python train.py --d_mlp=1280 --bias="none" --parallel_block=true --lr_mult_qkv=0.4 --beta2=0.98
MLP neurons of a small language model. Each row is named by its layer, matrix (up: input weights) and neuron, and shows model dimensions 0-95. Each number is 50 + 12 x the weight over its row's rms, rounded and kept within 0 to 99.
A block is one neuron, or neurons of one layer that tend to fire together. After each block is what it responds to, as a language model described it from the Wikipedia text at the highest values.

L10.up156:48 46 80 58 46 91 42 41 60 70 57 62 39 64 51 47 49 45 55 58 43 48 35 52 68 49 70 50 47 56 72 40 33 42 46 63 67 56 62 50 45 66 41 69 54 61 39 58 68 54 47 41 55 55 49 44 46 44 55 51 63 36 39 44 43 67 52 51 58 53 64 56 37 67 33 55 48 43 63 56 57 67 64 40 52 53 43 63 29 52 49 35 71 42 38 51
L10.up247:61 61 68 58 50 67 33 54 43 45 41 51 44 35 67 67 64 65 44 41 55 53 29 39 55 39 65 59 37 48 66 48 42 26 55 72 63 39 52 42 44 63 51 64 61 59 57 47 43 51 55 51 36 69 58 66 56 39 46 52 59 37 32 55 47 29 73 40 55 42 52 46 56 73 34 37 53 48 52 52 34 44 52 24 45 50 56 55 41 49 41 59 69 54 35 60
L10.up854:46 30 62 51 56 64 34 68 42 46 39 70 58 51 63 57 37 32 62 41 47 73 58 58 57 29 56 51 59 53 76 50 45 45 29 39 38 40 65 52 35 69 68 50 81 30 68 49 51 49 48 45 59 43 68 53 45 58 57 43 40 46 55 26 31 63 64 38 54 47 48 60 40 27 60 51 45 38 18 37 37 62 34 47 76 46 38 45 38 43 37 41 42 46 33 68
L10.up948:61 54 72 57 57 62 42 65 37 38 62 57 53 66 59 58 52 53 42 42 38 61 39 56 55 39 55 49 44 38 58 51 65 33 54 88 47 29 58 78 72 39 60 51 37 72 40 48 57 67 54 75 56 42 63 68 34 47 69 84 69 52 42 49 50 44 32 61 42 48 48 25 55 46 45 55 44 67 82 63 58 46 42 23 51 65 31 77 50 68 43 30 46 49 42 44
L10.up957:64 57 70 64 55 73 39 49 43 51 62 41 48 40 56 54 51 43 77 51 40 62 40 51 65 59 41 46 39 57 56 53 61 44 55 67 43 39 62 40 40 42 29 57 46 60 51 30 43 65 36 54 53 60 60 58 31 57 42 42 51 27 30 27 31 76 60 24 55 55 35 39 38 61 32 43 41 50 53 57 37 49 39 33 47 48 47 62 25 47 20 33 39 61 49 61
L10.up1127:59 49 60 52 57 70 43 59 53 51 47 53 34 48 51 47 50 48 46 48 43 52 19 54 26 44 44 65 55 49 61 45 58 58 52 75 45 29 65 53 61 49 23 54 50 42 45 43 36 36 36 37 55 51 71 73 34 49 57 66 46 61 36 47 30 74 43 40 66 50 17 46 47 73 28 52 44 53 49 57 41 42 54 24 61 51 38 42 43 27 39 50 56 53 40 43
L10.up1152:62 73 38 67 51 56 46 66 64 49 72 52 45 43 61 57 58 48 47 49 53 69 72 42 54 59 50 59 48 53 44 39 36 29 60 78 54 28 55 50 37 76 33 63 49 38 56 34 43 36 42 66 42 66 51 65 24 62 44 46 58 69 41 53 58 40 74 36 61 51 45 57 51 65 35 58 35 53 68 39 28 25 51 31 53 82 65 70 42 59 43 45 50 47 38 56
L10.up1230:47 55 62 39 61 49 25 40 53 61 40 59 39 50 60 49 58 50 56 53 72 35 26 22 36 51 42 41 54 60 51 41 43 43 69 40 77 42 40 38 40 55 46 78 46 42 46 43 52 64 26 47 71 59 34 37 40 54 54 41 48 48 39 52 58 69 64 58 45 55 45 37 47 73 84 49 53 75 47 45 60 40 65 44 61 27 36 45 52 53 23 51 40 58 37 55
Date, era and place qualifiers. Words opening a time or place specification: "in" before a year or place, "born" before a date, and era adjectives like modern, contemporary.

L3.up292:65 52 48 73 66 50 36 48 46 49 64 51 47 44 69 62 47 72 39 41 68 65 52 26 52 67 58 70 38 59 52 31 56 58 44 66 53 59 54 46 44 33 41 28 34 53 52 32 32 56 48 54 55 41 53 61 68 47 53 49 61 59 43 22 49 68 44 64 40 58 39 43 43 48 45 57 32 51 70 72 44 31 35 37 69 46 54 44 41 57 53 52 59 58 40 50
L3.up974:46 48 52 66 71 60 45 26 44 63 57 44 55 42 84 61 55 67 55 51 72 56 45 29 65 41 40 71 49 41 73 29 46 48 64 62 56 57 76 48 46 56 42 55 33 51 51 17 34 58 62 44 52 28 50 54 55 48 42 45 55 36 56 34 52 70 26 57 45 60 33 46 28 44 60 42 57 49 48 50 59 38 35 34 55 45 60 46 48 39 31 28 43 35 37 49
Name-initial syllable fragments. Capitalized consonant-plus-vowel opening pieces of multi-token words, mostly foreign place or personal names, such as Ko(chi), Ro(uge), Co(ney), Me(diterranean).

L5.up712:54 62 55 41 53 68 37 31 55 50 31 55 34 27 61 61 52 48 38 65 38 51 42 38 42 57 38 57 52 40 32 52 55 45 40 58 58 50 48 55 48 37 35 58 43 55 63 41 64 41 59 32 56 54 65 44 30 37 54 21 44 32 46 46 53 49 71 59 48 49 51 49 48 45 58 49 73 53 65 61 53 46 47 45 45 48 26 54 23 40 46 43 63 50 61 51
L5.up1057:56 63 61 44 55 47 35 47 62 30 63 73 47 63 58 50 56 40 46 56 41 52 38 41 60 52 62 56 37 28 61 52 51 63 44 58 56 48 56 52 52 53 40 53 48 52 50 20 47 42 65 32 56 54 51 51 49 51 45 56 54 55 63 68 39 66 43 51 64 63 37 67 35 51 51 62 25 52 57 54 43 35 27 60 57 51 03 53 39 54 30 69 46 56 46 32
L5.up1104:44 56 65 72 59 60 24 45 50 42 64 57 69 36 50 45 45 57 66 62 34 31 32 55 54 49 70 66 53 32 62 62 54 53 58 44 73 53 65 53 24 58 42 43 42 56 49 25 58 44 42 55 55 60 32 47 47 31 39 57 78 59 56 39 28 55 77 73 54 63 59 38 64 48 53 45 62 38 35 41 53 58 40 51 34 45 44 69 36 48 39 53 48 44 47 55
L5.up1232:31 71 69 64 43 69 36 71 49 27 63 59 34 46 69 46 56 59 51 41 62 50 40 52 48 57 48 43 41 46 61 44 60 18 42 48 48 67 58 48 46 58 48 61 18 57 46 38 49 68 38 58 49 48 60 69 48 31 33 44 74 28 43 24 49 66 54 25 54 55 46 33 53 56 51 47 54 27 37 50 44 34 29 34 51 44 56 63 39 48 58 61 67 67 48 50
Sentence-initial In. Sentence-opening prepositions, especially In before a year or date (In 1977, On 31 January, During), plus the N after a decimal latitude.

L5.up357:63 52 53 45 40 62 58 45 63 72 43 70 41 43 55 59 61 71 46 47 66 37 44 54 42 29 75 67 48 48 39 51 41 53 48 56 54 62 60 43 44 57 30 41 65 44 65 51 35 59 52 26 82 23 39 29 43 44 54 47 59 33 59 50 26 53 42 50 42 60 48 44 63 78 54 45 45 60 58 63 54 47 46 37 73 54 46 66 33 41 51 31 65 59 73 56
L5.up365:34 48 42 65 54 78 58 48 63 69 48 65 54 64 51 47 71 62 59 45 55 37 30 45 55 44 48 53 46 62 75 42 45 51 49 61 44 41 41 53 37 44 40 45 40 41 54 56 48 49 43 52 63 61 62 49 48 34 47 73 61 56 49 43 22 54 56 66 42 48 53 37 62 62 65 50 51 60 40 61 50 49 50 37 54 40 43 73 34 62 33 11 39 37 51 49
L5.up1082:30 58 55 62 59 52 45 64 73 43 33 60 60 43 39 65 49 56 59 63 61 53 16 46 50 49 55 61 49 24 46 45 37 41 50 56 49 59 70 63 45 64 37 40 66 48 46 53 47 49 29 54 42 58 45 50 39 41 48 52 49 51 61 40 13 66 54 57 34 58 36 44 60 59 57 64 35 69 49 60 51 48 48 51 75 56 42 57 37 63 39 24 42 50 58 49
L5.up1122:49 52 69 59 66 49 49 57 65 53 57 61 53 49 44 55 47 52 64 20 75 52 50 30 47 58 53 39 60 29 44 47 27 52 43 65 67 62 51 65 31 52 52 40 49 52 33 51 45 49 40 42 71 54 78 74 46 42 50 58 47 57 35 55 25 41 41 49 78 69 51 44 56 63 29 56 41 50 54 56 67 47 61 29 51 61 75 74 49 60 41 30 55 42 30 52
Year-range dashes in infoboxes. En dashes between years in career tables, lifespans and seasons (2007–2010, 1928–2021, 1958–59), plus infobox field names like Relations, Coordinates.

L3.up633:39 56 63 56 46 59 50 57 68 39 43 51 43 33 54 58 55 42 61 42 60 34 26 43 42 58 66 43 37 55 70 44 37 38 68 76 35 48 62 34 45 56 49 54 27 49 61 43 37 45 45 28 50 64 54 50 68 41 28 63 43 66 50 59 67 48 45 41 59 49 42 51 52 51 57 42 53 59 66 63 45 48 46 50 31 53 32 45 51 42 35 56 58 50 41 56
L3.up862:46 50 43 63 40 62 38 56 43 38 75 46 31 29 51 48 67 46 41 43 45 51 54 29 40 60 82 42 30 57 65 31 51 56 68 63 48 57 52 54 50 59 25 77 36 47 33 61 40 61 62 32 63 59 55 49 28 38 44 72 52 42 49 53 52 37 31 44 39 60 33 70 59 36 81 44 52 48 41 71 54 48 50 37 81 59 53 46 57 62 46 25 44 49 52 51
Delimiter after title/name. Opening parenthesis or table pipe right after a title or name in lists and tables, such as Super Dodge Ball (, Tatsuki Suzuki (, song title |.

L10.up1:19 59 47 50 67 49 22 44 74 42 71 41 62 55 47 47 51 68 45 57 51 71 31 48 50 60 39 59 67 55 68 62 44 39 39 51 57 39 66 44 62 41 64 43 52 47 44 49 39 54 58 40 67 71 44 83 36 49 60 60 36 61 63 39 36 40 61 66 83 55 48 43 59 61 36 43 37 52 59 54 50 39 42 52 44 44 47 50 24 54 58 40 54 29 33 28
L10.up66:30 45 52 59 45 66 36 62 41 55 62 41 58 35 66 47 55 69 61 47 69 62 29 50 32 46 69 51 46 60 52 23 49 57 52 66 55 44 74 47 39 57 36 51 66 49 76 47 59 65 49 46 44 44 63 33 56 27 40 63 41 26 60 50 52 49 52 66 48 68 35 45 47 64 53 61 54 41 68 45 43 36 44 57 49 52 52 74 49 51 50 45 48 46 40 35
L10.up92:51 53 51 48 71 50 48 45 58 55 53 67 54 50 64 46 61 68 47 49 48 49 69 45 54 50 40 64 58 59 67 40 48 46 50 70 63 66 59 42 39 43 26 61 58 46 52 50 57 47 35 46 66 31 61 47 64 40 39 53 50 52 41 34 50 72 57 51 43 62 61 44 63 64 43 55 56 49 79 46 36 24 41 62 50 60 60 45 32 47 53 59 58 37 45 36
L10.up469:64 48 55 50 51 60 47 39 51 50 49 45 47 44 49 49 46 62 49 44 40 47 35 50 72 43 43 68 52 48 57 41 60 56 61 68 47 52 44 36 42 47 52 49 58 47 39 28 47 70 52 53 57 25 67 52 46 45 41 27 54 61 44 46 39 58 57 54 75 38 50 36 81 52 41 54 32 53 85 48 10 26 46 47 55 66 57 63 59 63 55 54 73 33 26 49
L10.up473:30 76 36 65 49 57 56 48 51 55 54 48 56 60 42 58 45 47 61 70 48 39 44 52 61 62 49 57 47 54 59 43 62 43 65 60 40 50 54 53 59 43 48 68 59 31 34 40 50 55 17 59 79 55 48 73 52 36 47 49 55 44 47 42 54 48 65 63 75 48 67 66 66 45 58 38 40 55 72 56 60 39 55 36 38 39 71 49 41 57 42 50 55 31 13 44
L10.up550:47 49 37 49 52 43 36 42 53 43 58 58 48 71 51 64 59 49 50 65 45 60 69 59 50 46 37 06 41 47 66 48 61 36 55 57 40 54 46 44 52 64 34 60 40 45 31 44 50 54 55 56 63 43 64 78 51 41 71 66 64 47 34 44 58 50 46 64 62 68 48 56 58 50 39 58 20 58 67 81 57 57 42 52 52 49 60 41 33 70 53 52 59 50 21 45
L10.up732:47 50 55 57 62 51 30 38 52 59 72 59 51 60 55 60 73 64 37 61 57 56 39 56 51 51 41 52 24 51 66 57 49 41 58 68 76 57 58 45 47 49 40 24 42 39 60 50 62 52 33 42 61 61 76 66 41 52 46 30 60 53 44 56 48 64 41 58 48 48 51 61 57 63 32 78 54 57 42 67 28 44 47 52 48 54 52 53 38 60 24 51 55 44 31 48
L10.up926:34 44 44 67 61 79 23 58 47 50 59 59 59 23 48 61 54 57 39 38 63 44 55 35 75 48 43 57 35 54 43 34 39 50 68 52 49 66 51 69 54 52 44 39 64 47 38 41 43 58 52 45 52 34 43 34 45 37 50 62 74 48 56 44 63 70 55 46 48 56 69 45 50 51 48 62 44 44 87 45 41 32 49 30 69 56 61 45 52 50 45 40 61 45 53 35
Mid-surname word pieces. Early word-piece fragments inside uncommon, often foreign proper names, mostly surnames, such as van Go|gh, Alan Lo|wenthal, Bra|o|udé.

L10.up88:34 51 73 39 69 77 28 30 57 50 51 61 60 40 52 55 41 61 49 50 61 53 51 55 64 68 68 49 47 39 61 52 44 59 59 70 62 37 44 60 43 55 61 41 34 56 36 67 36 36 49 55 43 52 63 45 56 47 34 53 52 50 43 41 26 53 43 68 58 49 55 49 63 44 41 44 55 59 65 63 38 61 42 42 52 46 60 74 45 46 67 39 55 60 48 63
L10.up285:60 39 39 52 57 53 27 44 70 53 51 50 45 41 43 49 53 39 54 34 59 57 47 65 61 67 75 57 59 42 73 58 38 32 49 35 66 48 37 75 51 45 46 43 58 28 49 48 42 29 63 32 46 56 46 46 61 50 42 41 54 20 58 44 47 44 56 71 68 38 63 62 59 55 66 62 49 45 48 47 36 47 29 43 69 49 45 64 67 57 38 53 53 61 46 54
L10.up441:61 37 68 59 38 71 35 55 49 64 75 30 45 37 49 49 38 61 31 44 42 71 44 50 44 67 73 56 50 58 61 69 42 23 61 57 57 46 52 56 50 46 25 41 47 39 52 56 54 36 41 35 54 61 42 75 33 44 47 49 72 46 63 54 49 66 36 62 42 52 47 45 58 35 60 51 54 56 37 63 27 54 36 41 38 47 53 47 26 60 55 37 48 50 46 48
L10.up516:48 46 56 58 40 62 48 47 56 48 48 45 68 53 44 45 54 52 55 25 60 51 58 60 68 47 71 50 52 51 54 42 53 41 57 34 44 57 63 77 62 29 13 36 38 44 46 46 56 45 40 42 48 48 58 59 43 47 72 52 74 56 66 63 37 35 54 60 68 45 57 70 40 43 49 35 44 47 48 66 32 49 54 48 41 62 37 46 26 60 31 58 55 52 38 56
L10.up729:62 32 48 55 66 41 35 34 76 23 56 52 49 57 74 50 44 54 42 47 50 62 42 46 59 28 53 71 51 47 64 40 48 55 44 60 39 25 60 54 50 56 48 44 62 47 70 56 54 48 48 62 78 47 59 71 32 47 31 51 69 51 57 46 61 53 65 47 59 47 46 47 53 52 59 95 50 55 48 46 28 57 55 42 58 52 33 42 49 53 37 34 50 39 42 55
L10.up793:36 59 57 48 35 54 36 28 59 42 41 46 49 39 52 54 40 40 40 42 55 65 70 55 43 60 49 55 35 36 60 54 51 15 60 42 71 51 38 66 51 51 48 57 32 33 54 38 47 45 60 38 48 51 45 40 50 53 41 62 61 38 50 52 52 46 45 69 54 31 29 52 59 47 73 53 56 45 51 83 54 66 40 17 75 71 55 57 42 64 51 66 42 38 30 68
L10.up1006:47 54 62 68 41 54 65 44 57 22 40 37 37 61 46 55 60 48 42 34 34 61 52 25 60 44 47 43 29 44 53 74 43 37 58 44 46 50 56 48 69 52 46 57 62 39 52 48 45 46 55 43 66 40 60 64 43 54 57 37 65 28 62 46 39 43 47 47 33 38 40 62 51 58 53 68 51 38 43 59 32 54 49 67 74 76 48 62 48 53 55 47 50 59 55 52
L10.up1175:33 51 50 80 63 70 53 42 76 51 48 58 52 55 42 74 51 33 35 43 43 64 55 45 58 55 37 65 49 53 67 45 31 48 55 58 62 37 38 38 58 63 44 52 45 36 44 34 64 47 17 43 52 52 39 62 42 61 38 53 37 43 39 35 28 46 57 58 74 48 41 55 44 31 55 60 56 49 39 53 36 62 31 63 58 48 25 40 42 41 51 19 46 55 33 46
Parenthesis after name or term. Opening parentheses (sometimes quotes or LaTeX backslashes) right after a name, title or term, opening a gloss, date or qualifier, e.g. Kentucky (RB), Evolution (1923).

L3.up715:58 33 63 50 48 52 41 62 49 47 52 47 49 35 96 53 62 56 53 43 59 65 57 43 64 70 35 57 57 51 46 52 38 58 60 43 48 41 54 49 57 52 63 58 41 47 58 50 56 61 38 60 64 46 61 69 29 45 53 67 70 43 33 36 34 68 46 73 68 50 51 41 59 44 59 48 53 59 58 26 51 40 60 01 43 52 62 87 37 51 50 42 48 33 41 46
L3.up824:70 70 55 62 35 46 46 60 50 41 41 45 65 32 63 65 69 49 42 48 62 74 38 35 61 54 35 55 56 38 47 47 49 37 55 68 48 56 60 52 56 50 70 47 54 36 42 56 52 56 26 62 68 29 95 60 43 25 56 49 67 38 34 50 61 35 44 41 58 46 34 44 40 59 38 49 53 77 60 54 51 40 63 21 42 58 56 70 36 65 43 54 70 66 29 43
Compass direction words. Compass direction words opening a place name or region, e.g. South America, Southwest, northern part; weaker on ordinals, numbers, King, Central.

L5.up542:34 57 42 58 59 46 50 57 38 62 64 47 56 58 59 48 56 64 48 46 49 71 64 42 44 44 74 54 45 69 57 47 53 51 79 59 45 53 46 61 65 64 45 54 35 45 56 52 71 61 33 47 40 21 80 64 45 38 61 42 35 58 53 49 60 68 64 38 83 45 48 47 44 55 61 49 50 50 52 56 42 40 59 24 38 43 53 38 58 47 44 41 60 53 44 46
L5.up575:52 54 57 73 60 47 49 44 67 50 32 50 76 53 50 56 55 78 43 59 46 63 60 62 49 53 68 54 43 42 57 42 31 53 64 61 45 41 45 34 48 50 54 64 40 56 51 46 77 36 38 38 72 41 47 62 55 50 55 58 49 50 44 56 71 50 51 43 71 61 24 30 69 68 49 61 51 44 46 50 56 45 58 35 60 62 33 52 50 38 58 49 41 40 59 37
L5.up765:29 49 58 61 48 51 44 71 60 30 40 50 61 56 52 47 63 47 54 31 61 67 52 34 52 47 63 46 47 51 49 46 47 64 59 54 46 64 41 54 53 46 58 33 45 52 36 54 48 49 50 61 44 48 40 53 56 52 34 40 42 23 50 66 54 48 40 49 34 64 44 52 64 67 57 47 18 53 82 56 50 37 61 60 65 50 63 66 36 49 58 47 57 36 50 55
L5.up1248:54 36 32 41 28 48 46 50 50 46 44 56 43 46 58 48 79 66 52 47 33 62 46 57 43 57 36 74 44 42 77 28 44 55 56 50 38 41 60 42 61 39 62 52 43 73 52 58 47 47 50 56 74 52 66 58 35 55 70 60 66 41 40 61 53 50 42 64 61 52 53 54 51 66 44 45 57 31 73 39 47 36 77 63 55 54 48 58 34 39 45 32 49 43 58 61
One of the. Mostly the word "of" directly after "one" in "one of the…" phrases, as in "one of the first", "one of three"; also "Republic of", "total of"; weaker on scattered mid-word pieces such as "ing".